config.toml
intermediate_size = 1536
hidden_act = "squared_relu"
bias = "none"
init_std_o = 0.006
optimizer = "muon_variant"
learning_rate = 0.0149
lr_head = 0.0132
warmup_steps = 46
decay_shape = "linear"
batch_tokens = 65536
MLP neurons of a small language model. Each row is named by its layer, matrix (up: input weights) and neuron, and shows model dimensions 256-383. Each number is 500 + 25 x the weight over its row's rms, rounded and kept within 0 to 999. Numbers have three digits each.
A block is one neuron, or neurons of one layer that tend to fire together. After each block is what it responds to, as a language model described it from the Wikipedia text at the highest values.

L6.up464:510478521533519499518541510539489506521562509500486523507492452516507478505501536499494525472533508481537493530503534500473492453477514478519495470532523478488533533446511450464511507520478472520461539502503518504491471522486470496515497545501503484495513475507499511510520514460471534458512515503494510524496524509521501477528472535526477494519498497496554482457482450491500459501518
L6.up1373:481469503529471498510492531483462491478507483537506533477494461544500484503510475484506459493523510524488532505500481456464545488466535556500491466451490496526493495476510460466453500546495520473516499484507511484492491503471516457535453509482529475444498506476496482499507488494521509469542520493490495500477507513488530516534533502510500505511520448472539495455497514486509460489505
Responds to: Table and infobox headers

L6.up1126:493532508514476504512461515496508487497465493484472527503485490506509497493530510518563474518509492512501502520483481501499507509547478482505517506514507482508499519508500471464491499506500492507500469505518537489448529482521478517464486535460510520520502514478533473486488541473476516511534523498466524515515491512496510499494476469494526510516499527552494492483533544501514500518535
L6.up1493:564508492485505502504463553516500495469494488543471469488539517522514501489481518534522507499520488520469525523541485505498512497488509509534527490513541509437488504519521497515498493509498517485530523491539535518518535478504500526448537459493507465525515507513498474490436523502493520463499520469507466502473533537510535552483491501497556462474499508514517471472488465518459538508541
Responds to: Sports result connectors

L8.up60:501506512507543505516489542517480517521454505487495489507474489517526533503543540493494484520498468477518504525532527509487514469523514594507538455495466520499502511546484546504520514537496499496466485477566542514504520545502511453517498454505511502467529502465492496509486511561474540512539517469541493489543495490513502491520507523466503474531521521511482491497535491552435501530510
L8.up295:474486510531529508503521496466550512509501534474495497500515492550484498434480535497484491523462494550514496487512540515513522458459488521560515473522497516519549491515491507520499531513491502461502484489523497536504523524524548497511519473506493463487487466462459474485493475503482459453517492530541521540503443535481496526453521499508469483497486500494463545480537496488482504545506
L8.up326:518524488560495463560484492478512541478499494477487532508488486511513496516504482514498483439486488532517486520524518454474531495486522557512536524543493501467503510482519457471478513491481515489497490497496516512516511535519524461489499457541523502523557511519509491543440504480492501523513496508488469513483464494503531500510481525484495477505562503493445484495520464507524489471486
L8.up353:498455475548520493502516521445513521512446491511558475494496530513509477486499482505536506492485518474523523487519513491512473498542506549488470463520516489500488445486458494470489528472497502506517527463501512505487570512493534545480511456550515507518522479479489539503509513493516496519513493509517484519551482536486530512498492549436510468540528505446491502527478500513535539530512
L8.up589:509454473525507506504534575516495529518476455497448542477513484487494509519546515504508495547485499542541507531516514525457454522528481532527494447523510489484502483472486481450503558504500525479484505514520509511520493530474500463498491468534473485481524476507485503499409539457463514440476485495512467500475520488510524512494530482491539506497500549514527510501499492533546485549492
L8.up862:493463469531498505495488498496469523524477486465486472537546524467534551492473509495536539445470481529493533450514479488538534507523518543542503468510542486535534495527476476516487508514503496496512488498490512497525523500490502519469501470526487473501485498481550481507529492468453479515505464497464491519499491505474520529489519490443521480476532513530440508578484474543467458538533
L8.up877:482516466494463466503497516445516538495533545515501546461480554462527520471457417512465543493501485561527506496520466496448503467500502481498472451517513467529487498460523493496505502485518479495486492542509564476515514502513468446503508496522512519489509491466501494445530501453512501487517498480467500527472505513484502476548508475508491503491504546513475486487491532523449570489488
L8.up1238:489458473511500504496514541522519525529547501455516510516488490506568496490502512470511506484529513456550482536508527455503493535544498520504479465481523476507485492515498484499512525497515540516477545499514506527476517528475558506493497489488541506488532477483451480514511517462467515522530469500515515524493512465505520465498541552473522464478523492489467494504498480540506481532501
Responds to: Parenthetical opener after nouns

L6.up985:515487521489467467488504493505494504483478500479490483565502507522505521477480491525522470502519500487509519495488501490496505458512545530502462470460517482530512491468471463495536484546487535491538523493477529514460467486528484485483483539500501501457486522506504481502480547535514506519567461485510441542517496490515502514503529531483490481477499505512536475487459498468526512492482
L6.up1210:523512499492527496519478536499508464489535478495537488520505481518510476517515526464548501493509508461500430471515456546444519464503509522490460483464517512512535491478492476480531486531524535465495498479535523460502516490475496550482506495506507484490479527521433491535497532505521488474462491498477509477510494513472527500527533489528464533474513501505532527558500476492498532502504
Responds to: Mid-word "ia" fragments

L5.up224:496564521500492447494512485512478431496490495503520525492515485502526492495502460525533506489514513504494540503540517512534469508478480488516503437566482510488481490515506491516468484516537484462490516527513438476519483472500487505483511515471527516508502483523476477510493519537495492508516466488491468488492487480488479494458493480497531487506464487471586459519490494472469488484520
L5.up1241:521472453511537519508500482501481530459502501498546520532530469472504539481478490461485517462496511492523509508526495500529484461485552509487545462548499550494512536473483480536461509512480466506502475483518535484532504531488472498493545465511508528446464501473517482508507490565516486535541437540524505481501479500480486522537510515454543573491497529515541527488493482530494552494509
L5.up1385:520505514473516511517479482506511460483513497508547481506500458468493484514465479561497508470515567506542487503464503508472514479529488484496512495525514528487512488486506471477501478482486508522509486490518528532440483454565512480490490499536495529492506544522498500517511467543504505473451495487542491455491479506485513480533507466457534525519461489511431575498448528533456524488483
L5.up1507:503462435470501521523486451499481484487477481508505457530509521488534521508493475508500512485492497510498516512520523508503541542493513504556481456559476533540475530483442505504478493484516498490499482490535514460501505498477507540497504422481482470518510502491492509521498534496490530503499452516513479460549470508482515483500497492516476499491486515481483477486458546490513523512506
Responds to: Ends of time expressions

L8.up18:491485512473501517487437492522498445500471530495487467498495477487506506467493536538494537521510491542511480467474483483517489510518488492462485493505493512462522494511545493509484487510496499436531527513517497518469502499488518490467485504489501523510514540492501504476511535518490459507506515485512464506494504515469508526502478484535519516497531515503468461490522513512506516499510
L8.up510:503499527458487516464474529511512481518506508498495503527500481502537512511541509461482490484498468543499538493509535510547534529506539520492477496518467556488473463522509500523494496466516468490515491485494508476537534477497521491512470472504450518555560512490492502511482503517516471520500527488504489553514467538427498507503528509469488525531493510577503550454526501488473506503504
L8.up564:529568494478540555508489492527483445533545515510491498479511523516517509491530546517527497512552468515505517506507470456500484506457481462497503445539509470518476458521485493516524516519517463483500553502507488518489521483483461482495470535484459519494486512444466529480483524515512548490542534493488482502470494509507505473486521473512480532495516462491540512478432514504490516487495
L8.up764:484533498466493533478475514519486492493518504533502521479512492473561495506476514483515486537484509528479440515481485497513487535516544434522519495497500475441466511530497499495465507479478455472504520489532486494469514472480528493494497505471533523490501545507526515474473506529527507488495515498467472505497491516517514452508447469507505478526518496534518468459518517511461501545559
L8.up796:437512487504507532452469520431551511494470472535466502510470508511540476489501504487501486501493530471467528510517505453518517587538504517525490463471514461488487517501521440494464498502485481511543477485533538482488529504467539533564513471530488524520494495458492477521480512513508538457483542467482513496485519526488508469499501489540491490493490499534522477520493518479508485472555
L8.up849:498498570510527539499490547537518461498502522496486452471509443478529513484529502512531539502498484505513509504489510511496538542527485510458507486482496524509509482556540510470534490527506523468504519506488457503437498521512473509487470465474486499505489528478514523473499540510541518462532503521508463496480520497456563513468529508521498497511455516511511483501479490483485474507527
L8.up1025:468515492532535508522523492515482481528540471452466499494505517571506538518473516467489479486524480479487488499501546492499558480513534519544518461552485487516531521521499517467483500496512503502515486503516487526493526481481542538489499479475453544502511559505525502475484552525482467445481538495535487527519531517491505508509485524508478475490498513505493489484500464485525475515518
L8.up1125:514476542473542515543474512502531468517532530509496506481530488446493525518547506472507508452485459486495556498512550535492518495512486508467534498514497516443507449509561472468480494525513472516532503521496518476467506497485514521506490497464498529509512541501486485501439493510516521523525493493449492528447495499437512486528499526501478471477463445499496515501514511470499523537509
Responds to: Sports career narratives

L5.up276:525483538520467484506521504479495493496485463533464516538519536514520544487512508512475496502470493528496468505500493473515547537488526543487511462477479501495506490491482482482443502533469521505472507494549491537494458521539497501536471515514493522490523518504530487461526512502503506527512477494518515516488457478526492474535502507423491532494502551509517498521521473480535516531481
L5.up487:491404532497461534523531485516481496518501558525516512505545569515467506522488516483506505495540524476502507478457514471502520523501490511501482451519506508519538500478501529464560506512513510534474507515469499448522475532509534526480516511502505472431499524519444481477488486501491530486538539499514523536481464483522499498512488469469523492506524494500499534525512464490513540525502
L5.up571:516503523503492493476516521494518507516508515512472485501527491510508504497547487480481514499541505536474455467502478484470523478493473474477531499518477490483498479513522522480547491532522517478490487507519490471531515476460516536460507486486518504486523547481450495521519543534501554500496513554527492546452486490523501520515493450542507471499505505477454552537521467471522490514508
L5.up1486:454473556469441487494510457497472513485504499522482485475432506504485527508486508508519500512511504546467504465481497514507496522528489478498494487517494520492507515499461509448510463484509451491470515502482552497491493529529558484486486568474509479491457494483493524487497489520476516464499551525482498536530512490500478496553514488507485509491447521473465494516505507489476460486499
Responds to: Mid-name word pieces

L8.up355:501565500448492474509490483494504539535515479509544469502479462478527498460483496524539522530504455518477507490519528496499485517454474482504474469521454524516534488493522497521506478542498511506487530500519528483492504509477515518457522488506510528520480550504552483499509491559460513478552509454555495527528525499504513516485502484487531524522507509512537494499494482542490541538478
L8.up440:506472494489494552505505517495530511529428506508533494488525437507528502486456506494518518517521466497514574484488497509506532469516481474497480454484532498500522503503523517495482517516491458495505487456540506472481488512482502498496489472521539501485544458489514465460530479549503492447462442522497470480518465495477525538515474484477526494472518498459496497466497478521477545553512
L8.up489:553519492453493468506525480488469485534512493492506486552476521482521538504523494476512518504506501553472511493510530535526524497523504511495472496495475500486469534499491473510503509487531495492516516487487496457508523497547503518487519481472523465489495521519489480498484495476539512538468466505539484514465493506470492490522497500498540544487503496493527504542513599469530491491491
L8.up499:487470476501538510511524532495507513481525487502470496512510522534483545458474451550512508505499505532526514512502459474567546465464489493496472517514488495524500480526509522529536474492528476524464439527482509501479477497522501472488512461505487506525474531461521479526529504488472451483439511481525505494537478495526517484488470525536496488517469507461511483503467487503485494502487
L8.up503:505521484539519495505499483520496513501496469524556491462565529510489510504487460483501519461520502496514517516489504487487504475488533456451491468476514500507535470488485456488494512506466485497500437434524482469486525558479508486513514470501492526517480488497454494549483468498493475538455475505499481511495477530503462491528463538495520535523554505541499563462492510525477533529469
L8.up700:483484497465505493452505497452531509470546488521535471501531534476510496491458503438499489506524532504460529470523465537529488493477503484535520450565448502496501479525488477464452494480522503471520515503513557507483492496536490524497478485504516515502508506461536459477548551498503501493538465485523493480539519524490500523509515479493500473510491468477506510537468498560447557501470
L8.up1041:454491514471495537494519510510487508522526526514486456465479474526531465503499533471491525498505512460479465490495480541510484469537522479481518466532501465499522512539510525493489493526460534537492439435514545477494514464519538460513473508478525511549522544463467477521504467485485511488547495438493509494513558526517495499504476529534516523534507498485480499543476467521489473498521
L8.up1156:523502496502491523548480487487475506509547524466512481501538523464496519547529515462499512508496526514565516526494529515479490559540493543527459496507501491440486467514455504494508481526535484451502516478520501488510481519502506483506514508512481503516484562472486460528513498499463442473485490476492460471496481502475532445528519517467519500473481473444500501487441503522475524471494
Responds to: Date-introducing prepositions

L6.up403:484490508491505489495537507535476498499506520510487495482515481557543464535483497501555488513508498466526496491485486504484492510486501529508511537503494462471527481547472499502507523503515508536481453471481542493514495521517514479526464467487520510503536500479513502564560479525488480494494555512552493502468535523466492495510515480464465483490478494519534532523536501505514483479490
L6.up555:432502494499485470517516490499439473482501493526525499483498473516495507528528515507548493489541466517483487459522525538479492491505491504494531533538499536497461521544529515500506546492496528471443525519505472502476522495509497489500511525513469498545499498494459488541507502477477507533462510485524520487480521521496497490489508452478549521516528497472522533520454526518482538546535
Responds to: Compound-word second halves

L8.up17:474525448498504494488479503463502525458504478534505525509470493510500527498488450467493511497501492497492524512520470481476487497489524483498478430487520488481463562506482512512480509492496502498505531518487485466509513525500479506512495466470467537510486509465526474483431494497481498498511522543563526526497519501482484491467501547512484459497486527520527465474581479485476522544538
L8.up539:492518481513514536503485534494504533487452502539481512516462492516487485513558498477479465495476507475539480521507473543496481494501484499496504521502469510483501472516532507458507498534513478519466479463518503497447558518504448535560503452476509480526460483478516514502487507523513515520455480475545514504486513547489533461507479501498527540532506517458471464498460467484507540495521
L8.up546:511514501525498507485512498506506507447447493531492497512493537513535497457463501473507499484496443503493501510502497480479489509496509517491547472482512518499513463479445472510495520521503454489454498518494484523473546495483497481564509509531498495547536507521519508518521489532498478479490505500565452547520493540478509481452467504482486485479505495475497511542522476481461521520491
L8.up612:510510489481463474472449498497479512502488531496461506478520513490518515472491478493553479533489480492486513517519513519490477537524513508484500497509524483480462494497510498511485515494502487502459489498520525521572503467488488549532505512527445472500495507508501516532480467510565506485536511450466490539503457551518514493504526470508470482492525480500553476498500482494491491533533
L8.up786:476502521539485509502525537480523492478477494463476482530500462497537536516507475520504479484482496489484459529527486446467518525514513473494514507507542508472501481458503506511514507491478504497459477479501498515496506465468468444511474436458484524520505450516431523503522477512522496535480482497511495473521454501501512526531447494538519506491531500498440522460552501477514540512523
L8.up831:517501480545501474531522471467526516461527456499482449519489475473458502472455505493523493544523484508504538527510458485494459538523488487499460481469504460508508471515472508536478539527498492528483477473540495494513538507479511536513498498510524507493541533510497474470502537489556494502501489505468495491500487499536510485534477458487462472497466473509489488520525481499501508557537
L8.up980:461511483548518504523477505494506510464552491551536484512470476531471535529491484530489533478541501543532501490517504489508468529498511544505521464486519502486491548499488464520462579478466526471499519481476471475512566502478533475512464466492495486510551451436526471499498505505468523473476489522519506534474478500479498543471519488492528487487482479489539526499492489508481507500500
L8.up1308:498478507491493474550520438487489534540515523491508467505458526516466506487513477494539482514490490472492499478512495540522487510484472489508530489495538545491537486506506457502485571517513473421491479455516511523481474528497505473467424510528505498495525526504508534502472514572506499474511520489489487519523508472451477479504460465526499524456540466510494523510485547511499495480507
Responds to: Word-middle fragments, table breaks

L5.up112:507484479528477480434510522463490493519552506461522513478468513484549456509535501490515523523544507486491486543479489457511516501472496543486499449544486525500484492459513497459541501479522528469513497458508527526489480476505554517476523520498504497500514477476545509471531505511527484491513524506495494463532457476468532478475449524465510523481475507530440474482475524534496503486505
L5.up252:506494503517485478490475514521566463523479489481458496499483479522479483523489542486518466512510542561506502485536495468458512523508499507482496463514506444496471503496521445466532486559507511465472480521500500499500541500519498507522530497537528506474516479494460484474494479496503542502498508452513462538475492480550567512509492515468495477512497506505496471531491481488499479475494
L5.up1035:529464473500491523515492480484507518486461477515473504559489484475473498493562460507482467523544507462531486550550453520491496480490538449548471468500472452518490475539475469522480534507477473491463472469551530517563512514489519555476522537499492499494457497504530535493478492506510518505540495470490478505502507504491452540507507497541480511491514497497535502462513507462464475537526
L5.up1047:518480496529509510474552547480519511479495491512475484500520481506491494473519525532541520499489532529515487512524490490494474482468486515530508448492491557523501503497521493543505516505534486486526493471534525511542501520482568472521547519507497541506493476447521549458485496513445477501524489465507469545513489464514448478461527501484522556502516532518457480517518497515527450511536
Responds to: Comma after noun phrase

L5.up396:501535541531472487498495504481546449499512488488440503470466524445485521541508538467474464509497484510525503493483510477530528537527487509514483482480544534487486513475516486483475505438515490466499496474534537534502530523549452535518459521488520495472511499497494505516424534511525514514503497526479500453477506478517462517507499488509523503474564489503540469496481513499522501495498
L5.up651:448558493488482488497479532477548495481534517479462458484516514482492506507495480494448494485513456519485491503476508492523507498497476528513442521540509466495472518529476521568490498511531460520529465470523506491494517495486535485474543509481470492455512517507487526528498539485479510499517496520492461518508503495519524508467502501546563479514487509472487494456433489420470526495504
L5.up890:509513522496535495483502520500474500486522489477512481477505485486584495473528495516510510531499506509454470495480506531433499531516454488482533494455527506488522507504539549469509525547455537429515541496510513517514481478460530494520525524532488503518470483497519488535479553504517483483520465501513498500483520493504485496465461553484493511531509489493478502466481490499517495533466
L5.up987:510513521476494546482465541505485487451492496525477465466527485494512481510533510463544508532511469528506491477485519549483496530540484529487500484523547480481451518529519468516491524508476498423563474533467494512519483491462500495484538489507538492464485493539519539492499567496545499478487512514470476521478505537488525476490542538506506494518472501511511503504491484512485443494505
Responds to: Sports wins and record pieces

L8.up289:457504521517486495506478514527523566505490509478475502493444532468498508495498480489424468520450515503493463495551499492502511476479480514457477514477471476526514510448487516529519485487491542491480497539509522487536523487507485481525503545557535544473515498479450510471498508504497480519508491558542454513501479489511474472496560505467515538499539507493480468489511498514521495494544
L8.up815:517516537469482489489537488446513501496511510516523540498516523483449494514512514503496520513500502503499493481505442490492486463493501493510511440524457460487522458467520505486558526482526527506495511504527489500547497506471544511483545541497538510490521533472482484537518498487494507515496474538475513499507464492514479447502466482476454466494491495479525521482465504515494478499536
L8.up923:509549491481477488533476517480509512479561545489549488524494485516472500492484503472476487480489495536512484477511479507491509477526501526504481473481476506495551475489528490505513529475460467506432495515524520510484521557509494518517469541455529480530493544536418526499527513500521443509517493490538490526458532515482506504473479437465482494500540499450508469527502465448523499519511
L8.up974:473537479453475489590511495502462470528476542526500484512485519532469508496480540510508472504510497522513472463531511488516548478503502457476467468536546494487482483512499528511481500496491544494481514518515494488470516530515479474520419520546488531486514532471446481520490462500481487492495469486523446454484475498461519504507506498498495535481486536492517480485499493477522481503506
L8.up1205:502526452507486518533491516553505487536495537509468521521479482480454478486543533538467490523513501496489470489482475501470511504518470517531454502464499501473531491475501497552516536495512503485467470498476504502481481462512525483486470526497504527498554492478479541480521513469534534454488510474564473547499475457492526529462493484517458468484487520487451481497520464478524474507535
L8.up1242:475498469502523532495481493501475511479500475497477483485523480472513509537489501520488505490480522519519539470518522496464494523493461533450457477513470488511469476499508506464447454483507518470469518486515515474518477532494533512489508479428485472527480518498468523461508494509510517499540484507478483506435506534478510515499495478508474513490497528516541499463476477512496448494489
L8.up1305:468468519544474467545475536515493510533487471512509499561495517525529505466476513502530469511479495488510513478485569449492508463536502473477468478449514510550491452490470521505507475510470529533512521518449508485481459447495538506464489513488542502439455498516488480505486524526452515533495513457520465505514431456521513524524532484479493503495497503517514518517530496479450503473515
L8.up1482:478476515496506521500535543495472473492499525489503517503543500500492488509482494508536481504481525458528490496476537462456496473512547506502467496511525538541514510498492511485511480481487516508522494504458511504489478478517526532462499524484484514452485506493460465488492548506483515499521473476467468492520496505541502512471580514503522475488545516523499537475513524488478491501479
Responds to: Mid-word name fragments

L5.up231:431474502484578541473538465506508562493454524475445501532498481544478511481507464447499508508507442519484490463503479486491484512498441491441499510496502514531504472465483519531502507509482509532526506501555511514504553523499486487468526506527499488476510528497491502532469491494484526495464496491493505519499524527490522488527516524517493458521547489524517473521490462481471465516483
L5.up822:476463474501548455453539523511502452489510554529506492507485509549535492514476525491458493480491476488485492459518473541502489464562496544527532538504514545475552501509461478470495524526513496490529509516568512469458504507518473458471523476500516506515508525495480514472494475517493466472517498542487493536539540509507524478560510501486500486474524505459514473524491475513408500466497
L5.up873:518499524496540509478532504477509515433498493520483534482468495525495449472465468492468446504522513508485489491473498486514476472499516514483525496497484496499526492469488456416523491518520470489530479522543556506509516504481520488518470528512498485439515528516509536504521487522510532488493542510499501527469502493459498493485505529523475485518533502506505450484499498516530492444492
L5.up876:496453475501488493505529518466490562517502481535519530513420464525481504500505498475466510465460479528516486466532508483533516506541527494529528538504461497516540483519496465495480475501485519487510533497491529485458481508499559463537520488496526492490505522477535521532541473479511520454508508487527503517497520506492509506504520508520494495470482467511492482466512467524491487486510
Responds to: Table header columns